config.yaml
norm: "rmsnorm"
norm_eps: 1e-05
rope_fraction: 1.0
bias: "none"
tie_embeddings: false
init_std_down: 0.0
lr_head: 0.00887
grad_clip: 1.0
warmup_steps: 0
schedule: "wsd"
decay_fraction: 0.602
decay_shape: "linear"
batch_tokens: 131072
train_tokens: 554500000
steps: 4231
MLP neurons of a small language model. Each row is named by its layer, matrix (gate and up: input weights; down: output weights) and neuron, and shows model dimensions 80-175. Each number is 500 + 40 x the weight over its row's rms, rounded and kept within 0 to 999. Numbers have three digits each. A neuron's up and down rows have the sign that makes its largest values positive.
After each neuron's rows, "fires in" lists the words (lower case) most often at its 100 highest values on Wikipedia text that the model never trained on.

L13.gate670:485556532509475499473514471453562533515548580477451511540461523467503477481511459584486504492508530470449542478524509468474510428470495475420504528493436506554496491495480560459469404525495549489481422472527480467499452484477517579528486501523539534512477435436466500512490484499561487571
L13.up670:528472522581431463573493602449543505501505511509493478510471567498513424543514475496498488526516468539591554563460576484463474467527492522422488469527457513468483462540503534420487509461496434554502513498459543517532515555482470516462468416574477500475458522433479572539504495483486431439
L13.down670:521539526472519536536433439507513479439550520431500452483516531535494520458480453540595563499469506486409519517544535481512502502533568487529472494469542520470537512518445423475501546513489510573536519516487450524497499453464537492495451461456498490509477453545539523452510527442433459503
fires in: "at", "on", "to", "when", "near"

L6.gate537:503531467421503513455579513511463576538593530444418417486582466542514495555506480481488539464566516544485569523492473464431489556480579498505548422556534474436458483506513532510463461507477499538499471490494552469569502492558566487584481461472554539523491510483482493471538487484478535486
L6.up537:450463491438527445602498544447508538478584550418518506518527533545516449517451482459550468484519494513565521492520492455510511464457569484539456515555477483434528472514493456500466491485486482567444453515564538474532481511542520493581525559444548493496490510471509537466491532571521530445
L6.down537:496472515430496570515492490557461437517513382468464506464488485553514504435514534486522482572481487462507474475437534556476546573518438505458442457542492467536476543476433526468552529439485528498514484519494487449578549444493525451471511504497599517495480529495542513499487449514575494559
fires in: "more", "is", "a", "an", "less"

L3.gate564:459533502568488498538448509431449581497449520514533444500461548537451437493539458507470483533466451515504557500473445480472482524449555520557472558541563549547527499465452522489505518532487458462537522511528506551495500515518507558495483489529533532526448580498446451482537512552495473542
L3.up564:478417473579499470550532454470482552481432447438581501523571509485524529407534441473485548536531477513512554493489425458491486524571544505516478534519515505521463476475419508520514525428492439485518493444478557564530546531482444542516490455527506503519537547481423423435504481513445530539
L3.down564:442437451496529420527560414442524522458508488487501471504467553533540510472571498532511509510492498552442521491539484489515449477447537509508458537530510488577523482495548551477388522492458530486445467580491486540542574474518507508470594420515478495469493563544501504513528530474481481506
fires in: "museum", "council", "political", "college", "projects"

L3.gate837:503480469522549495525514509442506490481513450469482436494483475500483497539488488506512501494456481451494480419490548431510534452472424502489520494517516526453483506504486517484501488491516529444426505524481520431556586528457499442498505436446427472551475573476503499519482422490534499483
L3.up837:477530495438544511494545497431512566507542530452471508464503425460497457546420473518531506478527478450519538533531531465493427394531489547440490481506540520497579446451521525537491475521491520524498508486530496498473459471474501461507536500472416591476474518526488503527420463558567481478
L3.down837:513489488535491500511537532480478495497497460437524612531463532543465532465474495547580552450484502504459484466556479532491490418475510520475459447472480503461521490564443509432518544527441504459511472504515426425467455526480530450544504524503527453521476569467568520529482462540461501494
fires in: "that", "which", "fincastle"

L3.gate273:470557454506486506457496507452547521472449492571413478529509475535486588527535475502537480580504496489430510586521516467466489491467506548479557524546470539512447544531490462510437461524472488474507510419465458529525540570457481464471503551412505457556515469551464446459499482497532518526
L3.up273:529569471490543544566460522470471549493455503506482421531475494484474512482467452519437531513451536489421537546518549525490586537501439521456532496516496549497501459565531507479489448550423535502551485577515449456557486515551498493490556471484478460438459515540510525470548502489503538506
L3.down273:522515513490443462515514537490512531506465538522495439511505542490489572491451472479509527476525552485508489491535503499507488537536502534531521545489544512476491487580537485500600510553455427473508574520571537544511525446572486479433544462565542489495540484511502477517476477559534527531
fires in: "2", "28", "22", "21", "24", "23"

L13.gate672:486565446577573521435530548439452583496473507535500466594508474470570504528469468507456569573522438478463538526522531566461459580447548459478532506545511502509524497542491535494503543488446502499534511470481363433435476506464565518473594493540466478479482500454550500507487424482541543525
L13.up672:497547531455562432475450539512462502514481423511505543510450519564497532502459523425526528542487525482556483495488517529465436524532526425560500485465584567504519509545464525451534489438510487436541474517472437472493445423534496494452493519455542509502385600520547478553502551475511502518
L13.down672:480422512471456512497589488476519450495536485498500429478397524507449525543595505546464472556530534485535519549434515539498569579496508471508514484465553498511540580475529518503489501513557486481464477529453501513491503488549489491507519514550513484485421532631482434523525532523540513458
fires in: "a"

L7.gate314:464496521559518544556469508447512524443477477580559530526465505547464491477534508454470528431501456553523454552429472490552473471503526487503481557470505565546535462488498505522408428413545520491479510498558539493488470474492487486476459574525553457559546517474560456513486504508450480485
L7.up314:418488527513542542576503520492450509468493453494590472488496552528467501520507517477534432497507491457534462572451473537470495529511563470365554530508536527517540454511498518467424472450501486425474555539508501529426524520489425493515507518558503451520561495498539493480506459510441505463
L7.down314:549487524462498471493544443620578498456550562457518476426452519538493513540504481525550457563517533475550536498466537521457483497539456561460493533437500513473543543488423496454466559560512485505420567492483462568547490507470414498499545509514522494471422582557463521466490523531441452488
fires in: "during", "congress", "museum", "council", "successful"

L3.gate396:499506516430492487566462499557543499464511503479469555502529451513486520457562423494546457497542406507473491546524481447558394470476487525487539502468499471567490555461464504476477514484530509471471535505488464536505481503456445443509496570486432505481455441505504481471572495511603519423
L3.up396:536508575437457491511513483516541555547469465478483537556484471614509527426495492521512459514514436433512424558525532553475525495482475450500477530598483473527482544484459500534479450538534491486487526463541458485449483509513444485509505541513501480549480481508532502487515489552518514521
L3.down396:502467545493486478429544551449500535521516489460479524524493560492530490391484487496491452494522541479522478574594506524498562613518472511514446512577518527492456473494501525537521499546537432486511584492582462474474500471476524447536471463553483490518480450543396496546550536472501471507
fires in: "2", "28", "21", "24", "26", "23"

L11.gate317:513539523538513525525539508513461531473503493564557410499536481508535551584481488526487456513464480541497525573512538477449529591501519491520457468552582506529504467503547487484419459547513529503436491517444467461531455488500517504481466447542477449483542547472496445525547541537494581406
L11.up317:461492490483555505525501451522457543546473512497473507504447568436480535482537484393540468498496494455549474491578459456568490392453474505539565466568570500478432448476492500520502521511458494490516452463508513459502517534570596526523495514558519495433499481430509406499502446521480543457
L11.down317:518499531559495508504472510507514461481560453502521417449554480557537456496433481512470506527477483512514528499451515622383486559506474540528484506551462514517551517601541483447526538538558521432451499531416452499460519483423510469463515490524452543470500538461541519503556550431533547430
fires in: "a", "is"

L17.gate415:539585527467442525559504425544551426470487480563569488457459473473486472490462507510518508557490479519486506523523476564561509574469504463474570511494489520474534477525396530541511489499392482493532449456413504444523509515540511478453531509529533491433407475466519515512483522492515540498
L17.up415:502449552474439521384484485508526480442545485516558527508565554483475473567474479454497529605500509494528534539529466463484421499479483519529509500495477504544485447466560487435516471504473474493467466490557492477519536549552513490444611456519491526460467499483492458504525465475456479518
L17.down415:555513416449448548507464486487476438516458461462543500499510515486501491481489461563539450465463503411486569565503465576546395500409456477534529491480549508544501497445455545538514515489504478525536513514508469488503508527458509510492570427462552484483528440520474509495536464545546476479
fires in: "school", "team", "research", "origin", "degree", "technology"

L7.gate611:504496527399473538541500542498476527411516478615497496479534429496543592530485524513570451459482588571483443497454496516389555487572555502517510484558503584500514456484545526450489546510530516514491499485458497525489517444507571524472477524487510467516489550479449493499546527534497551448
L7.up611:542506477452428529483448477522493520479536512499513475494552544535502524467440539462494483472505506395564519455424472544545540434489542461560458546509545510524528490492480498561500461523505502489532507483481517545512473450513568468473502488416491418531444539528539493518515446463527485493
L7.down611:469490421572512411517494462524485399530470507471575455475484545582448533482387542488529490573526519450507485557455474502484460496443522462488500606504464486539487530475468444510594440485491469479515493531571507511435493519540510527526517549539526453424498486507530550534470546514493444451
fires in: "both", "board", "boys", "coach", "college", "cola"

L15.gate433:465491498528474490462465521509435490469496480441515508491441509413503488463442435498513514487523430531519504608475496511570490508491486535465533455494460472525540514495509506547486538510479431468481464473456458501494507457487531514507473481434495480616492511419511508547569447503541506452
L15.up433:528474473451449526475497512530542473505489490516400482481513437471436478509397541539553491523474465528485521566524453526451490413546500562506568443514422527489525497464515528543443528489530467466498423531500472542518549522469456489463511454519471525513540477464464573536407498501489518539
L15.down433:506536462533531452469565539485457492549568436515536494439567574520551530461516460508488468483548559474505516514507542483625463437549485504483456465512506451536491550534428446489527606460423464470505513446502444501505549520472488492521500480493461500539478516503512551506567453517575505436
fires in: "which", "that"

L6.gate789:454547572448559516482487575494480502476537492483485541566514499508583572491508445510488503586530450547420573556480425492494477456515553506414458513507550533516488443470485545498470529483543534452487511519434561516479447496441435493423494515527464471480526527431594522473555489357535554555
L6.up789:465482433500474513537539523498500515430444516526494508496497478531518463522495502532545541526496465481559511530536514508502510500495509471516566503499582508467580503515536463526532493511504460556449510507506503507467486536539459501468477608502477469510540456464455567552423525499497515520
L6.down789:439556494482579462523462508455484549453567464513516523528496545524612452508527499501520483485501483521563496507526444457473494435517535489524540522476575494550473487492430540534446467501504494527463508450501445519422412467529435461547428480497523437532484488453503460468528479508549451483
fires in: "would", "can", "will", "to", "must", "may"

L4.gate605:467527498533559494505524483508561517472477552460408516419481486446461479568457539536500538531492470522510488463540528530485440556501566454490578533499499473507484450401486518539459533509531455474440502462512494546546573520506472540519521537439406459486498469603472467484469484463479582468
L4.up605:502514540518533537505458526534503399482518457527444546483558496379456510530502479494485456539516548580465514489486492515569485460492528489559426585491472524537503442466498539450479561483484521536472426448445501571514442499555556514533450465503558503552558567554551510527558450463484514491
L4.down605:564541474470477505458515517500521419424525481451483505512440482537520468587530485466508479549411537513454527551405489484523482493514566543523456516511374479503518525501486511504509518425508521486449472437554502518492528533550531484501559532482555492577520529453531544514527440517533493428
fires in: "born", "billboard", "graduated", "married", "died", "age"

L13.gate778:482558492510512471518445468510559533509554560404515516498517507520597476541505565587513531518489542502444468514538546493521512483504431423504523493471553558520558497493496531454506421473488537533520480444498519475503468463543463543511503530456405456546517543499430564508514401511455476530
L13.up778:436549489509510531557523600527513544431590493491505446468525542464460492492502517442460471569471538479560446489531514446538417547539514534395473527509511587604451522430506480481534525514484472531524434524526531467469464483547499466433511621584434446527473504507482556508523445502485503472
L13.down778:517473543502534472521499488477473490472548503460488482557468510453473549492545502437472568436534451456480476512542527442510515445437438437549463522536499498456518531459533539467455493492474532466527483482524542527436493510522519491468544482550555538606507441544398443451478494498494543555
fires in: "along", "australia", "australian", "at", "following", "on"

L13.gate678:485493459556484493507445501485483461513540540533513470537527491456517561570536505551535478526454498481502506611492487540522486514532527492452512554478415459527506462486463446426512567468515461521446528539547516379541560454491558500502450555490488509473612435462558550502487580531450560447
L13.up678:516440488495471519461502541484495497540506556514561518480504513439485487485589576510517492535440483512495436515465419502485419573488528498551474563588522461504491614495469430564450529441551510560517519448483502478446563522546581509503509576502518471607499467491489491461501414505442469460
L13.down678:468529500502438475566503483518535505469504505509487423456505534548558497497492410533561500462505530493504490592523523524480458485482505477471505461462514428551491547520540563609465518532567449582457524545485574455544430502429517499494505478548468473429523494475499547444453514485483551500
fires in: "2021", "of", "2022", "2020", "2024", "countries"

L11.gate579:541478443464499504553541513497467517421530532531515550506505477503517496499521528513429506483418424486515518565479430440522492517514495519493530472506479502479479552438538460534490541475514523469568434503522527517504479521429554551487485476463530463462439433470541479452443505508467478529
L11.up579:513498446562450446439455559484537499550539597417476503524463477532485534554544466503556478502453506462566493447479444520484508555450496488525418539406525403591487496466446447464509506562502510519516535471447528444426475481558529537489420486492513493545525473529471467473462460544507534479
L11.down579:564488526522472512446564537543465538443541495439468486490562514481557510567505507532472459491429489501461482507489441477445438517484524526529484531543477513494485458480509544473458582506534409568502513507453469488523532499466525533515471494493435479512470460429554449379492525440436530445
fires in: "and", "2020", "always", "historic", "every", "2022"

L6.gate715:541469522513499496492503495482505552498426451533547432565531483506518470472539509432533516508413486518519432496485532450566423508502518452481479551436517485528467479479524490494453472511449544510496443439488468517501513547460502488496456528499570501534478469516513544438487441554475548593
L6.up715:518541587471483512484518567522534485495447492465462467553482482562457453491428531447520553399546539463471552501502495515478421520489463495542431541469522524494553476484546530454498513585434579477523466540537543497519495493460584374563490440492486480518505517565513474432501483529494528536
L6.down715:558487549494594489540470456451583499514476525564507544526477530453540465471506492495506527433531536431499469478598564490506491579460504495551496523534470531438497452465525491546497453513495413502473530422429430481442486447546477480547545527464503531431553454524533475522476405596508468481
fires in: "creek", "provided", "from", "provide", "disaster", "detroit"

L4.gate342:495519539416578529499514532474431510483453523479545487567487578494511565461519483491519542501488548521490549486447421527479416433498500443512520487536436486486515561511503460463558444460492517527529546481557473629426511490450432511492567520491509482503496432482532534505450544506515504523
L4.up342:454510450486542548546525478443483478486473568481473534526436510512534553458509484446526545466477512463499570503496544447423490538449583420490496533511530471610513510440540482602512446497469589547508529506486510571564534515487451473454492436539526475501495497508462556512567435509522560526
L4.down342:533477534470559501506455569453423468568496538569523487488563500491574559543504458562486467491553525496488556542475507504544498540458582490506527482492487489493451446495467463467503519426516525521527506514474528508522481478468477507500524419518434535520506510523505480509482471592487436479
fires in: "to", "not", "might", "must", "now"